{"num_hidden_layers": 8, "hidden_size": 832, "num_attention_heads": 10, "num_key_value_heads": 1, "head_dim": 64, "intermediate_size": 1664, "vocab_size": 32768, "hidden_act": "swiglu", "norm": "rmsnorm", "norm_place": "pre", "norm_eps": 1e-06, "positions": "rope", "rope_theta": 10000.0, "rope_fraction": 0.75, "qk_norm": false, "attn_scale": 0.125, "bias": "none", "tie_word_embeddings": true, "parallel_block": false, "init": "trunc", "init_std_qkv": 0.0228, "init_std_o": 0.0, "init_std_up": 0.0228, "init_std_down": 0.0, "optimizer": "muon_variant", "learning_rate": 0.00103, "beta1": 0.95, "weight_decay": 0.19, "lr_head": 0.0049, "max_grad_norm": 2.0, "warmup_steps": 200, "schedule": "wsd", "decay_fraction": 1.0, "decay_shape": "linear", "final_lr_fraction": 0.0, "batch_tokens": [131072, 262144, 393216], "max_seq_len": 1024, "doc_mask": true, "train_tokens": 1260000000, "max_steps": 4820, "dataset": "wikipedia_en"}
MLP neurons of a small language model. Each row is named by its layer, matrix (gate and up: input weights; down: output weights) and neuron, and shows model dimensions 240-335. Each number is 128 + 24 x the weight over its row's rms, rounded and kept within 0 to 255. A neuron's up and down rows have the sign that makes its largest values positive.
After each neuron's rows, "fires before" lists the tokens most often just after its 100 highest values on Wikipedia text that the model never trained on; "fires on" lists the tokens most often at its 100 highest values on Wikipedia text that the model never trained on. A number after a token or word is its count.

L2.gate1592 [139 120  91 148 105 165 104  95 164  90 135 113  95 137 102 141 139 158 132 131  82 132  44 151 125 133 136 117 109 133 148 111  85 111  79 152 117 121 103 168 107 128 121 130 162 142 156 119 146 152 146 126 163 137 134 112 144 104 120 116 156 121  94 152 110 110 150 100 157  89 135 135 110 151 123 122  99  76 109 121 151 132 129 136 149  97 137 149 132 107  91 175 115 105 152  93]
L2.up1592 [139  54 102 117 120 166  75 140 137  90 147  83 118 107 130 143 143 156 107 109  87 128 114 149  78 129 143 105 104  82 138 125  96  98  92 131  82 117  94 126 164 105 126 163  99 113 127 135 162 126 133 142 190 129 125 135 133 112 181 118 118 100 106 121 130  64 133 171 131 122 140 106 105 144 133 122 141 146  96 169 139 131 133  96 122 123 113 114 126 106 113 128 136 111 131 111]
L2.down1592 [119 137 145  98 142 107 102  97 120 151 126 152 113 110 130 152 111 145 153 131 141 122 155 108  72 132 156 128 120 147 129 120 161 145 116 145 105 114 136 165 118 113 120 116  94 108 150 157 129 110 106 105 152 122 124 131 173 123  94 104 113 122  30 122 114 152 143 160 137 108 138 109 112 127 137 108 142 110 109 150 134 159 102 114 103 136 160 128 134 113 133 118 120 147 126 195]
fires before: "|" 32, "-" 31, "\n" 22
fires on: "\n" 97

L2.gate702 [141 133 127 114 120 127 126 121  96  84 123 132 178 126 113 124 117 100 105 115 169 137 114 126 118 127 106 113 106 151  93 125  97 160 144 120 117 181 124 132 133  98 148 134  76 130 180 138 146 144 116 175 134  61  99 145 115 145 132  96  92 153 101 139 120 102 156 123 111 119 120 139 139 139 107 114 151 130 157 175 143 134 117 122  98 119 141 154 150  91 165 125 125 145 142 133]
L2.up702 [140 136  91  97 152 103  79 103 170 120 156 171 192 105 134 123 110 130  74 160 113 144 125 125  93 116 117 118 127 163  95 153 129 146  99 145 114 143 111 124 150 134 162 134 106 116 138 120 106 151 136 159 177 124 109 136 132 134 106 105 129 109 144 103 117 161 119 133 126 138 140 153 132 102  80 153 123 142 125 166 130 165  95 145 107 161 136 148 119 106 130 131 141 103  73 105]
L2.down702 [133  87 137  79 101 117 107 111 115 130 143 104 127 128 129 125 109 110 120 129 147 164 144 125 145 131  80 140 124 128 131 111 142 107 149 135 138 157  95 152 126 132 167  92 140 129 149 140 143 104 106 156 119  60 145 133 139 111 150 153 100 154 105 131 144 129 128  75 136 117 153 149 139 168  87 134 116  68 144 133 155 135 131 119 177 175 111 159 121  64 122 108 110 141 111 124]
fires before: "===" 36, "==" 30, "|" 13
fires on: "\n" 99

L2.gate1231 [131 122 150 128 113  74 116 103 140 125 134 103 130 136 117 112 153 121 115 149  87 147 126 118 154 129 148 154 149 137 130 179 110 125 127 115 179 120  89 175  91 144 159  97 106 121 175  92 103 131 132 153 147  80 175 112 133 137  95  59 143 142 136 143 112 116 146 126  97 138 117 138 124 131 170 157  74 129 128  93 181  83 132 116 139  90 120 113 129 147 120 145 134 152 163 157]
L2.up1231 [123 115 119 101 125 114 109 104 119  88 104  92 117 104 109 141 145 150 116 125  71 110 146 111  77  85 139 125 136 110 150 135 125  84 143 122 118 156 140 168 135  93 149 137  87 144 170 110 132 147 122 165 118 123 134  85 152 161 147 139 123 128  57 132 114 121 112 157 138 102 110 118 131 160 137 112  87 152 113 113 135 145 106 134 164 175 130 163 172 157 142 115 111 145 139 143]
L2.down1231 [147 137 161 108 103 126 106 120 125 168 136 114 105 111 111 134 111 130 101 149  84 144 146 125 116  89 112 143 102 134 131 108 128 130 136 147 139 111 111 176 135  98 122 158 124 123 159 132 148 131 127  88 114  55 125 105 107 166 125 110 154 130 126 139 157  98 105 152 128 130 127 133  85 117 156 155 125 146  94  97 153 114 178  96 125 129 141 166 130 114 132 134 120 158 136 164]
fires before: " |" 36, "\n" 14, "1" 14, "2" 13, "0" 12, "3" 4
fires on: " —" 47, "–" 43

L2.gate360 [162 105 120 129 117 136 119 126 143 152  94 116 135 112 131 113 136 129 111 118 165 114 128 155 139 150 100  91 118 123 142 129 109 147 157 131 131 100 128 102 118 163 171 105 136 123  97 112 109 141 140  96 132 110 128 128 103 142 114 158 136 164 147 171 142 123 141 124 161 124 149 135 135 174 120 133 124 168 124 152 159  99 149 109 137 126 158 139 138 127 179 137 142 107 153  98]
L2.up360 [138 145 135 132 132 108 157 150 118 129 155 150 133 164 113 131  80  72 113 141 147 126 102 172  98  83 136 158 162 131 138 178 105 123 101 109 125 116 130 132 115 129 145  69 134 122 138 116 143 118 135 127 113 100 156 142 121 174 129 100 145 143 124 107 159 151 107 121  91 120 136 114 122 135 148 140 137 154 101 148 127 125 153 107 154 101 144 114 127 126 161 126 164 142 140 113]
L2.down360 [160 113 188 109 119  95 129 129 161 151  95 126 112 150 131 111 128 124 130 156 142 123 145 161 171 149 118 154 158 165 132 126 143 104 153  83 104 149 105 100 148 124 137 126 165 163 165 121 124 150 122 109 122  75 148 152 115 112 104 128 136 147 141 148 158 151  91 152 158 126 129 138 127 144 150 175 155 159  90 129 149 162 124 127 117 121  86 147  88 128 139 117 136 155 155 101]
fires before: " |" 38, ";" 19, "." 12, "th" 9, "," 8
fires on: " 8" 19, " 10" 19, " 6" 11, " 9" 10, " 11" 9, " 7" 7

L2.gate1459 [108 110 123 109 127 116  94 119 137  99 150 157 127 135 148 129 140  94 118 100 118 157 136 103 127 123  96 149  93 127 109 120 145 146  85 153 133 172 140 133 122 155 121 153 122 109 161 120 137 100 102  96 141 144 124 159  82 140 108  94  66 124 110 143  88 126 109 174 152 140 133  88 144 103 134  92  96 114 134 129  67 118 102 132 145 163 123 124 146 121 160 125 187 104 155 127]
L2.up1459 [ 70 125 158  71 127 154 109 135 124 142 128 162 143 118 107 111 131 129 116 124 141 157 120  86 101 125  80 123 100 127 104 123 100 129 100 143 152 128 117  99 133 158 146 151 118 125 148 199 133 112 109 107 125 115 151 135 129 174 148 153 120 138 129 150 125 114 124 144 162 120 153  98 175 130 132 166 132 141 123 169 156 137 159 124 137 123 140 127 103 160 128 145 152 106 123  95]
L2.down1459 [138 147 134 122 141 150 129 141 116 183 143 129 104 141 164 117 168 156 144 157 140 140 158 120 154 150 113  68 114 135 107 170 139 117 127 125 151  98 105 110  92 135 121 139 135 121 131  66  91 124 146 103  83 145 165 121 134 135 129 149  94 122 101  97 117 130 173 135 162 104  97 135  49 142 118 134 125 137  86  82 111 134 147 141 153 125 101 145 150 141  98 118 113 117 134 164]
fires before: "==" 44, "The" 12
fires on: "\n" 87, " before" 4

L2.gate1030 [ 90 124 136 129  91 139 114 135 136 114 135 135 139 102 106 144 107 109 125  91 135 158 167 131 136 147 146 107 125 119 128 113 126 136  87 120 142  81 121 174 107 128 125 176  96  93 164 135 193 106 135 103 171 137 166  63 161 165 145 125 168  98 157 121 123 130 121 129 125 115  82 145 175  69  82  75 120 123 144 143 142 133 169 126 165 129 143 110 110 125 123 183 119 119 128 141]
L2.up1030 [120 125 128 103 110 110 120 114  89 115 120 137 111 108 136 157 110 101 124  89 107 120 101 188 146 123 120 171 128 126  87 140 126  71 134 110 144 148 136 151 119 119 108 130 127 107 153 137 190  90  65 119  89 102 162 110  94 136 139 156 180 130 158 115 131 137 113 100 149 102 107 123 131 146  98 131 150 132 111  97 144  83 141 121 128  94 126 136 133 118 139 128 135 117 100 131]
L2.down1030 [160 122 113  77 179 127 122 136 107 170 114 164 143 114 149 119  83 131 129 108 111 142 145 141 117 121  95  83 159 132 108 140 142 125 118 137 114 152 122  87 111 107 148 116 128 110 102  91  77 125 163 135 112  89 115 160 173 138 149 175 189 158  82 121 129 152  98 171 182 108 128 113 163 120  96 125 149 110 147 160  99 138 139 106 112 106 175  62 143 109 103 127  96 139 147 159]
fires before: "|" 64, "." 8, "\n" 8
fires on: "\n" 72, "26" 4

L2.gate953 [142 144  65 179 145 132 110 117 107 112 159 118 140 166 124 111 144 131 110  87 114  97 149 121 143 147 125 158 158  93 173 158 128 113 120 103 118 158 108 129 155 126 111 166 164 142  92 111 127 138 105 116 153 116 138 129 114 184 148 165  88 121 145 115 148 138 112 158 127 100 115 114 111 112 112 117 171 154  96 136 116 116 154 108 131  57 173 133 125 124 112 133 109 164 142 115]
L2.up953 [156 166 129  88 113 124 132 132 132 159 113 108  91 123 152 128 142 146 156 151 114 144 114 146 151 102 129 139 160 110 177 152  92 113 168 138 176 151 129 134 140  92  75 135 157 115 127 133 160 136  96 136 131 140 136 175 110 125 164 159 176  80 127 124 148 111 123 110 114  95 134 128 132 174 133 127 106 136 119 166 153 160  75  76 131 129 118 155 120  55 107  96 142 167 134 164]
L2.down953 [156 145 105 122 140 200 184 160  89 125  98 133 102  95  77 123 122 118 133 115 144 163 104 103 111 151 178 142 113 157 135 120 110 140 143 110 116 163 142 100 126 108 115 146 142 139 172 131 115 162  85  97 124 123  99 133 122 157 117 176 126 119  78 129 113 139 170 151 126 112 162  87 110 138 130 138 151 180 158 135 141 121 127 125 135 136 138 102 186 101 112 116 141 126 134 129]
fires before: "\n" 58
fires on: "==" 37, "." 11, "\"" 9, "===" 7, "ct" 4

L2.gate1144 [ 97 107 142 156 150 127 123 131 127 154 167 132 119 110 122 165 137 152 111 139 125 127 136 129 122 127 105 152 128 126 146 121 103  99 168 125 125 139 141 132 113 138 154 133  98 169  77 119 127 131 128 124 113 115 166 141 125 183 122 128 133 138 152 122 150 128 122  74 159 132 192 148 105 151 175  99 133 110 108  99 172  89 137 100 132 139 120 112 172 128 148 106 142 164 149 133]
L2.up1144 [160 134 131 141 161 137 151 101 155  93 118 178 178 134 158  97 131 162 163 139 149 126 100  99 124 154 170 128 139 141 105 144 112 143 129 113 135 112 167 177 106 132 126  97 120 125 166 125 152 116 127 154 106 113 154  84  96 117 158 155 140 135 115 109 112 152 139 116 148 148 157  89 123  94 139  75 108 157 126 102  96 116 149 148 148  65 158 154 123 116 122  74 133 120 108 113]
L2.down1144 [144 133 114 107 129 130 102 135 151  84 117 140 153 152 119 119 143 129 124  95 146 141 143  92 123 154 127  93 107 104 118 108 151 126 130 110 123 127 175 105 129 137 117 127 113  98 158  99 142 130 126 100 154  96 135  99 114 141 167 136 148 126 130 151 125 132 110 164 102 159 117  54 117 135 173  94 155 129 116 148 163 125 164 154 140 118 127 148 146 150 126 119 137  95 122 159]
fires before: " |" 61, "." 17, ";" 7
fires on: " 36" 16, " 38" 16, " 35" 8, " 32" 8, " 37" 7

L2.gate868 [100  78 169  94 165 154 113 119 107 151 160 135  96 137  80 161 132 113 107 118 104 120 124 133  93 136 131 115  97 136 120 125 135  99 156 140 110 135 143 113 134 111 129 112 201 175 138 136 140 113  84 145 139 146 139 140 138 146 140  89 156 105 163 165 139 114 131 154 107 142 135 123 127  98  79 104 141 143 131 138 101 113 108  96 143 154  85 137 111 130 119 116 135  95 173 124]
L2.up868 [104 130 140 139 132 142 139 115 123 101 137 145 114 115 125 106 134 147 174 108 137 142 130 144  98 140 136 137  93 125 132 141 138 101 114 132 124 110 147 189 136 126 101 114 140 124 115 144 137  96  88 136 121 153 161 166 137 112 125 140 123 124 105  87 139 145 134 143 160 107 119  93 139 155 124 117 148 110 156 158 148 119 126  75 132 126 137 193  94 108 129 126 166 108 121 143]
L2.down868 [110 144 146 104 141  95 115 117 116 110 105 102 152 132 113 119 154 184 137 107 125 133 122 141 107 139 120 107 139 129 122 144 121 109 114 122 134  84 133 146 152 123 100  99  80 144 151 102 136 129 104 102 124 120 126 136  95 133 112 116 192 147 100 163 112 115 131 115 164 118 104 112 129 132 151  90 198  86 167 151 131 147 149 130 164 145 140 130  92 112  82 156 111 139 134 118]
fires before: "\n" 89, "-" 6
fires on: "\n" 100

L2.gate718 [123 155 129 147 107 109 170 108 134 117 161 136 143  81 111 128 121 151 150 188 111  99 103 125 178 124 136 153 124 155 142 123 123 123 136 130 113 146 115 130 149 135 141 124 118 131 121 158 138 100 103 150 124 150 136 153 103 123 123 111 163 106 110 135 131 143 102 134  78  94 141 111 113 108 169 149 128 120 100 127 105 106 140 112  94 104 155 109 149  86 168 126 138  87 179 132]
L2.up718 [114 133 124 135 114 125 140 130 182 106 138 172 112 134 134 130  87 122 156 131  87  96 110 163 172 143 120 120 119 105 138 132 151 125 127 151  94 116 125 144 154 123 139 168 107 143 148 124 181 133 140 168 119 128 132 145  87  98 167  95 156 125 158 100 195 143 161 134  98 143 188  85 117 116 129 138 162  71  76 121 156 150 158 126  73 167 129 103 142 131 149 105 115  90 145 161]
L2.down718 [ 78 171 119 105 142  68 132 132 123 210 127 151  98 124 132 138 140 117 114 132 101  99 155 109 158 112 133 110  53 131 126 107 109 160 105 111 117 132  91 150 140  97 135 149 130 119 129 127 191 136 157 133 136 144 168 156 126 152 163  90 148  95  97  85 144 153 110 127 125 121 157  97 139 136 120 167 137 131  89 131  86 116 137 110 129 132 118  72 151 135 113 122 124 102  76 146]
fires before: "\n" 40, " |" 11, "%" 11, " 0" 5, "°" 4
fires on: " |" 32, "==" 22

L2.gate1019 [163 121 197 104 140 135 157 116 161 100  88 135  93 129 119  89  83 117 135 147 112 121 151 151 115 117 149 166 130 128 161 126 133 146 139 119 104 169 107 146 108  83 159 137  99 149 114 140 121 164 164 141 116 164 131  95 128 140 154 123 149 160 123 127 112 142 113 155 125 147 179 155 130 159 124 117 115 109 147 115 126 132 114  87 133 146 131 117 103 108 157 153 112 141 154 134]
L2.up1019 [131 152 110 123 165  97 114 118 169 149 120  89 133 117 124 128 121  77 145  59 126 112  95  86 147 110 106 172 142  97 100 133 142 147 165  92 151  62  68 134 125  94 155 153 151 171  87 140 103 135 150 160  58 113 105 116 118 167 140  88 106 121 135 122  95 127 117 154  86  85 120  81 152 126 135 145  95 134 128  96 153 125 111 135 116 138  89 130 140 115  52 116 122 171 160 140]
L2.down1019 [107 135 150  90 109 144  89 108 153 115 116 134 143 131 120 113 127 117 111 141  92 118 144 137 112 138 151 136 120 113 132 129 126 121 125 119 106  87 141 119 105 119 166 173 147 186 158  80 141 133 162 143 140 102 106 176 143 127 143 124 127 154 146 131 156 125 104  67 160 137 166 159 111 135 160 149  95  98  90  86 124 121  93 132 121 120 131 119 126 106  88 126  91 122 158 149]
fires before: " |" 73, "{\\" 4
fires on: " " 93

L2.gate620 [116 138 100  88 165 129 121 113 172 110 122 151  99 115 111 127 175 151 162 163  94 146 130 131 123 147 143 131 128 141 122 125  94 141 115 137 123 187 119  87 116 145 137 112 134 142 114 130 124  98 134 130 166 120 147  89 153 125 112 126 104 162 116 115 154 103 106  90 148 143 105 183 111 132 165 100 132 157 165 131 123 121 146  92  84 142 148 160 115 127 152  94 173 134 150 109]
L2.up620 [113 168 116 104 161 108 145 165 147 141  93 116 131 161 131 120 144 150 146 154 153 148 151 139 150  85 153  67 154 116 129 128 124 120 129 146 137 157 115 112 141 115  92 134 125 166  95 121 108 135 111 115 130 113 118 106 116 145 133 111  89 152 123 151 124 108 130 109 130 145 129 114 152 123 136 109 114 129 134 111 126 154 153 135 114 198 155  62 110 153 116  60 139 156 135 155]
L2.down620 [164 146 137 162 143 131 100 152 134 220 147 133 125 119 130 136 120 111 134 150  98  91 122 106 145 157 120 104  98 104 121 146 143 115 166 122 129 105 112 135 110 126  90 165  63 132  98 120 152 118  65 117  90 130 162 121 109 126 144 162 105  94  74 130 139 150 146  82 157 128 103 106 157 115 193  82 157 103 117 107 116 151 108 106 156 162 131  91 127 117  96 109 136 154 117 152]
fires before: "\n" 98
fires on: "\n" 100

L2.gate490 [137 161 126 139 124 159  71 122 150 161 141  94 141 140 182 108 106 119 142 124 159 118 140 158 138 115 150 142 137 135 117  89  93 146 134 139 112  56 137 120 136 176 105  94 169  95 131 111  64 142 150 126 166 114 125 109 138 120 109 146 103  91 107 134 134 139 147 123 141 125 151 117 112 166 115 120 117 116 120 122 128 172 156 102  86 112  97  99 150 150 111 115 116 116 133 126]
L2.up490 [129 188 104  98 122 127 104 104 145 136 177 148 133 112 110 143 158 140 124 134 148  96 126 135 112 138 165 133 132 145 139 161  84 124 142 144  78 104 156 130 128 125  98 120 126 133 147 113 144  97 128 133 118 132 119 103 119 151 103 117 160 120 100 167 135 126 131 149 123 113 100 149 114 113 119 123  91 135 154 136 109 134 155 137 137  82 101 106 140 148  81 107 115 111 139 179]
L2.down490 [113 103 105 176 145 149  89  59 137 104 113 136 128 146 154  87 112 144 147  89  76 109 135 125  92 150 139 167 129 137 113 134 113 125 154 148 107 103 119 100 119 127 138  88 112 142 119 108 136  96  94  73 174 142 106 134  94 167  92 129 120 118 126 125  94 131 116 143 130 132 138 133 107 126  99 125 128 135 159 166  74 123 184 179 110 108 130 120 137 125 137 107 137 113 109  90]
fires before: " |" 69, "." 9, ";" 7, "," 5, "′" 4
fires on: " 13" 27, " 14" 25, "14" 13, " 15" 7, "13" 6, "78" 4

L2.gate1042 [128 119 135 141 182 131 111  92 153 133 105 128 122 133 136 129 124 117 143 118 129 157  92  89 136 103 126 100 100 116 128 130 118 139 114 133 116 183  81 123 122 115 141 169 140 109 121 142 149 149 143  99 155 125 154 154 154 150 114 111 106  81 142  88 133 130 124 134 150 121 120 158 124 159 107 107 130 148 157  78  88 123 156 119 127 113  88 122 103  93 114 149 160 100 141 128]
L2.up1042 [105 171 155 123 109 184 130 141  92 112 128 158 146 118 133 124 101  46 128 142 118  59 173 116  92 101 108 148 181 136 152 117 152 132 158 167 128 126 122 146 155  99 133 130 118 115 122 144 126 119 173 130 124 138 132 144 149 163 123 158 148 162 166 167 157 144 139 133 121 129 134 117 134 127 160 175 130 167 134 104 149 170  95 150 148 139 112 115 143 114 158 153 132 101 114 140]
L2.down1042 [125 115  89 114 112 141 100 108  90 124 149 135 179 124 140 114 126  97  69 104 168 102 168 116 133 137 134 133 143 103 113 103  80 122 123 134 151 163  81 109 138 141 142 135 123 104 133 135 119  93 118 146 142 149 120 120 109 134  69 146 122 133  96 122 151 118 139 127 124 157 124 119 127 124 160 159 104 147 120 117 131 143 136 130 179 144  78 105 169 122 151  87 116 171 113 139]
fires before: "=" 36, "===" 11, "==" 9, "|" 8
fires on: "\n" 95

L2.gate1452 [126 102 126 147 113 158 101 129 128  67  95 119  96  95 168 112 122  71 119 124 100  97 123 134 137 147 146 107 134 185 128  97 108 144  91  94  94 206 104 105 119 111 166 175 121 112  81 130 126 147  96 118 135 154 103  88 108 124 104 109 138 139 126  99 155 142 102  98 112  85 115 136 154 145 115 110 128 145  91 106 100 116 154 142 145 135 135  83 105 138 141 124 122 116 135 146]
L2.up1452 [182 151 108 112 151 108  93 140 124 128 133 139 116 111 160 156 126 132 184 134  90  94 106 145 153 105 142 116 140 145 119 117 119 155  91 143 116 143 107 161 108 102 133 123 156 122  85 145 150  99 202 102 134  93 101 159 111 179  81 133 128 127 117 122  99 135 114 150 105 128  88 124  83  89  74 123 138 108 136  89 105 154 122 171 177  98 140  97 157 120 111 115 173  96 101  97]
L2.down1452 [138  96  93 109 165 156 143 146  83 123  65 130 106 162 147 111 122 136 132 124 130 109 134 149 149 111 140 159 105 129 125 119 109 100 146 137 156 112  87 146 147 147 137 157 130 105  69 124 100 122 184 125 113 140  75 130 161 143 123 117 136 116 133  96 116 143 104 119 142 117 161  71 120 128  97 102 114 146 115  87 139  88 141 116 162 162 127 163 122 128 148 112 107 120 108 115]
fires before: "-" 40, "|" 37, "\n" 19
fires on: "\n" 98

L2.gate905 [ 87 133 125 132  56 142  76 118 123 179 117 106 144 144 142 148  71 173 132 135 130 105 154 142 152 163 184 150 121 145 145 139 141 135 134 114  97  99 121 156 139 121 136 139 176 147 148 135 117 143 113 143 139 115 136 136 165 139 130 164 156  89 141 138 149  81 122 142 147 158 112 129 119 128 112 130 131 123 144  88  98 107 142 127 165  88 141  70 114 120 110 120 138 145 103 125]
L2.up905 [141 144 145 133  98 124 157 140  98 160 162 153 160 143 147 119 139 170 144 131 140 139 144 124 107 121 152 130 150 113 150 141  89 124 108 103 181 177  93 125 114 145 105 129 121 134 129 140 145 134 140  78 172  88 139 136  98 132 146 140 118 108 138  96 164 159 104 144 125 131 137 121  92 169 140 123 124 120 143 104 144 112 178 131 132 123 148 129 107 131 139  96 165 138 159 218]
L2.down905 [121 145 150 106 200 155  82 158 105 172 115 127 148 114 102 114 131 151  99 164 109 143 120 128 140 102 136 117 122 138  89 147 137 132 130 158 123 156 115 209 141 114 117 164 154 147 123 142 117 126  94 149  72 137  71 163  83 139 134 145 129 107 184 151 124  94 179 142 152 133 132 102 135 121 185  96  91 131 112 115 132 141 126  96 134 157 131 126 157 137  83 136 157 131 109 138]
fires before: "\n" 98
fires on: "==" 45, " ==" 21, "===" 17, " ===" 5

L2.gate217 [ 71 171 104  94 158 113 137 135 110 100 134 125 132 133 115 140 160 150 126 154  82 135 140 123 110 143 124 139  84 134 130  62 134 141 176 150 147 143  99 138 119 119 124 149 158 154 159 127 133 131 125  99 104 159 164 104 127 172 116 159 119 107 133 153 137 102 146 124 158 105 106 167 134 130 156 146 101 124  79 140 132 113 130 144 142 104 170 152 118 147 137 153 140 128  92 119]
L2.up217 [131 138 138 152 164 104 139 135 132 128 123  81 149 142 121 116 135 120 119 126  76 105 171  93  82 142 141 109 156 107 152 113 128 133 127 137 131 106 106 137 121 157 112 107 148 137 120 112 130 151 140 133 143 122 163 122 141 139 132 134 109 110 125 127 114 189 134 113 128 105 188 126 140 141 125 142 112 155 114 148 135 100 123 160 134  95 123 139 137 128 144  97 141 127 108 132]
L2.down217 [135 128 101 163 117 132 134 168 107  80 149 130 160 109 141  74 138 105 128 133 115 106 113 139 132 104 116  98 130 116 174 148  99 171 135 132 171 169 134 129  72 127 144 142 140 126 127 119 109 138 113 130  77 152  80 170 156  79 161  95 124 177 103 109 157 141 142 142 158 136 164 110 115 104 134 104 133 100 139 143 121 148  93 111 111 151 134 102 109 118 123 141  87 142  94 170]
fires before: " |" 50, ";" 10, "st" 6, "." 4
fires on: " 1" 76, " No" 10

L2.gate1127 [114 129 157 149 111 125  91 116 173 119 137 134  93 146 155 135 129 160 151 135 104 156 141  91 171 132 119  77 127 162  58 139 123 157 128 157 131 140 117 148 104 147 107 142 128 104 112 107 134 149 103 155  97 112 118 107 161 142 147 167 105 108 112 129 139 133 121 147 144  98 112  98 117  99 144 138 116 101 114 129 139  98 127 129 117 178 134 114  44 140  67  94 134 147  93 100]
L2.up1127 [124 143  87 119 126 113 137 100 148  70 113 180 152 150 159 113 156 108  88 142 128 140 139 155 108 145 139 145  86 173 133 142 168 155 140 126 109 160 161 118 159 123 164 117  99 112 163 111 114 141 134 117  86 127 148 142 143  89 102 116  80 166 101 143 162 112 130 157 117 157 160  91 171 103 136  81 127 119  79 104 149 139 141 107 123  95 122 110 123  91 108 134 102 153  97 116]
L2.down1127 [159  59 114 140 140 124 119 153 115 134 122 137 121 122  81 137 114 162  83  77 122  92 111 121 139 128 145 149 130 113 173 141 104 130 134 145 140 142 133 112 130 121 147  94 104 156 146 131 121 112 164  90 138 141 141  91 183 147  96 137 162  99  95 135 100  65 165 129 122 140 165 193 110  64 119 129 140 160 112 104 146 108 175 127 145 143 155 127 124 131 138 129 129 140 105 102]
fires before: "|" 65, " |" 4
fires on: "\n" 76, " Time" 11

L2.gate1178 [131 137 111  90  81 134 107 119 128 196 116 146 147 174 150 111 105 111  97 136 127 136 144 144 131 155 158 155 156 120 123 116 133 146 119 123  99 147 104 136 105 142 133 156 131 123 205  74 109 133 142 105 145 175  82 106 140 102 139 141 153 171 118 132 131 109 114 119 143 152 120 161 161 125  70 154 119 150 103 162 122 146 149 156 151 148 159  95 130 125 184 115 122 124 139 130]
L2.up1178 [141 174 135  84 137 104 127 109 115 173 133 118 104 145 127  96 101  93 135 130  99 137 116  75 169 157 127 114 163 138 176 133 113 146 140 134  66 128 128 172 128 120 116 130 164 152 190 152  96 112 147  90 137 161  89 117 122  98 138 128 147 171 133 100 142  79 139 171 120 124 110 113 113 120  87 138 129 130 129 149 118 116 164 157 135 127 104 132  99  98 163 153 116 141 104 104]
L2.down1178 [121 142 161  70 112 163 138 161 120 117  81 125 153 140 159 131 129 147  96 142 107 139 132 103 141  88 149 109 130 132 124 101 101 152 142 144 144 118 198 165 110 113 138 140 153 144  88 140 184 140 156 111 111 120  83 154 126 117 150 136 134 146 145 135 106 134 117 106 124 111 115 159 123 126 113 122 134  95 142 121 137 159  94 122 139 171 132  90 142 156 115 147 115 104 121 131]
fires before: " |" 34, " Supporting" 4, " 400" 4, " SD" 4, ")" 4
fires on: " " 17, " Best" 16, " Team" 14, " Incumbent" 11, " ×" 4

L2.gate1 [ 94 135 106 113 136 151 122 130 113 136 135 103 117 144 130  75 146 114 141 147 139 113 162 105 136 108 119 108 142 143 114  86  97  99 123  87 160 117 136 128  87 198 147 169 170 138 136 108 132 127 124 125 159 108 101 133 133 163 122 146 134 101 142 108 118 118 159 116 151  91 158 116 131  95  80 147 141 173 142 143 132 113 120 161 134 142 133 152 135 170 111 117  85 104 144 136]
L2.up1 [103 116 148 131 109 121 110 108 123  98 102 117 109 119 126 159 126 108 125 163 115  83 164 157 124  82 148 136 123 149 120 106 141 176 106 135 158 142  94 103 164 105 135 137 125 146 126 130 130  88 120  92 109 185 131 103 137 102 120 120 107 131 136 152 136 144 153 175 119 138 111 133 135 131 122 123 130 104 150 109 128 112 140 121 127 171 163 136 130 123 128 188 158 147  87 137]
L2.down1 [109 165 185 136 153 122  96 102 111 138 153 133 117 151 135 101 104 147 141 116 150 144 142 141 137 129 160 122 117 153 147 108 113 129 110 106 145 150 113 121 140 141 137 150 169  88  98  98 149 167 112  85 100 137 131 143 120 126 115  92 118 119 158 123  89 123 101 120 104 169 138 118 103 112 189 130 148 135 116 116 109 111 125  99 112 101 146 151 163 108  92 133 117 138 135 109]
fires before: "-" 59, "\n" 25, "|" 12
fires on: "\n" 97

L2.gate19 [133 145 137 152 127 122 147 128  97  89 139  50 127 176 123  82 130 150 130 127 117 108 147 159 147 162 129 126 145 111 134 154 148 118 160 153 153  66 121 126 109 117 160 102 119 131 115 158  85  65 118 120  98  98 134 106 135 123 104 127 117 139 134 148  95  87  95 121 108 139 179 112 108 143 167 110 122  99 133 102 104 146 126  74 127 107 168 129 160  88 109 126 125 106 176 167]
L2.up19 [181 143 111  96 121 112 103 119 137 140 117 142 127 118 110 103 140 124 154 128 120 161 157 172 104  93  66 122 118 127 148  63 154 137 116 107 134 131 156 189  98  92 148  82 103 127 126 117 135 123 164 152 135  95 133 119 103 139 166 139 164 117 137 120  67 130 123 133  81  93 125 113 112 181 142 109 119 183 125 135 150 147  94 120 102  93  96 159 109 190 114 148  86 102 136 139]
L2.down19 [139 177 159 131 117 130 105  90 102 140 135 136 105 163 149 157 124 103 140 104 128  99 127 113  89  96 144 144 144  67 128 138 141 127 158 125 101 119  83 119 128 120 121 128 142 119 110 135 139 113 116 127 167 116 105  88 106 132 112 135 115 104 131 118 133 131  97 153 104 173 130 170 156  97 132 150 132 166 117  99 141 140 128 148 125  92 187 133 137 135 119 131  79 136 153  93]
fires before: " |" 39, ";" 12, "ª" 8, " Al" 4
fires on: " 1" 28, " 2" 25, " against" 9, " 5" 6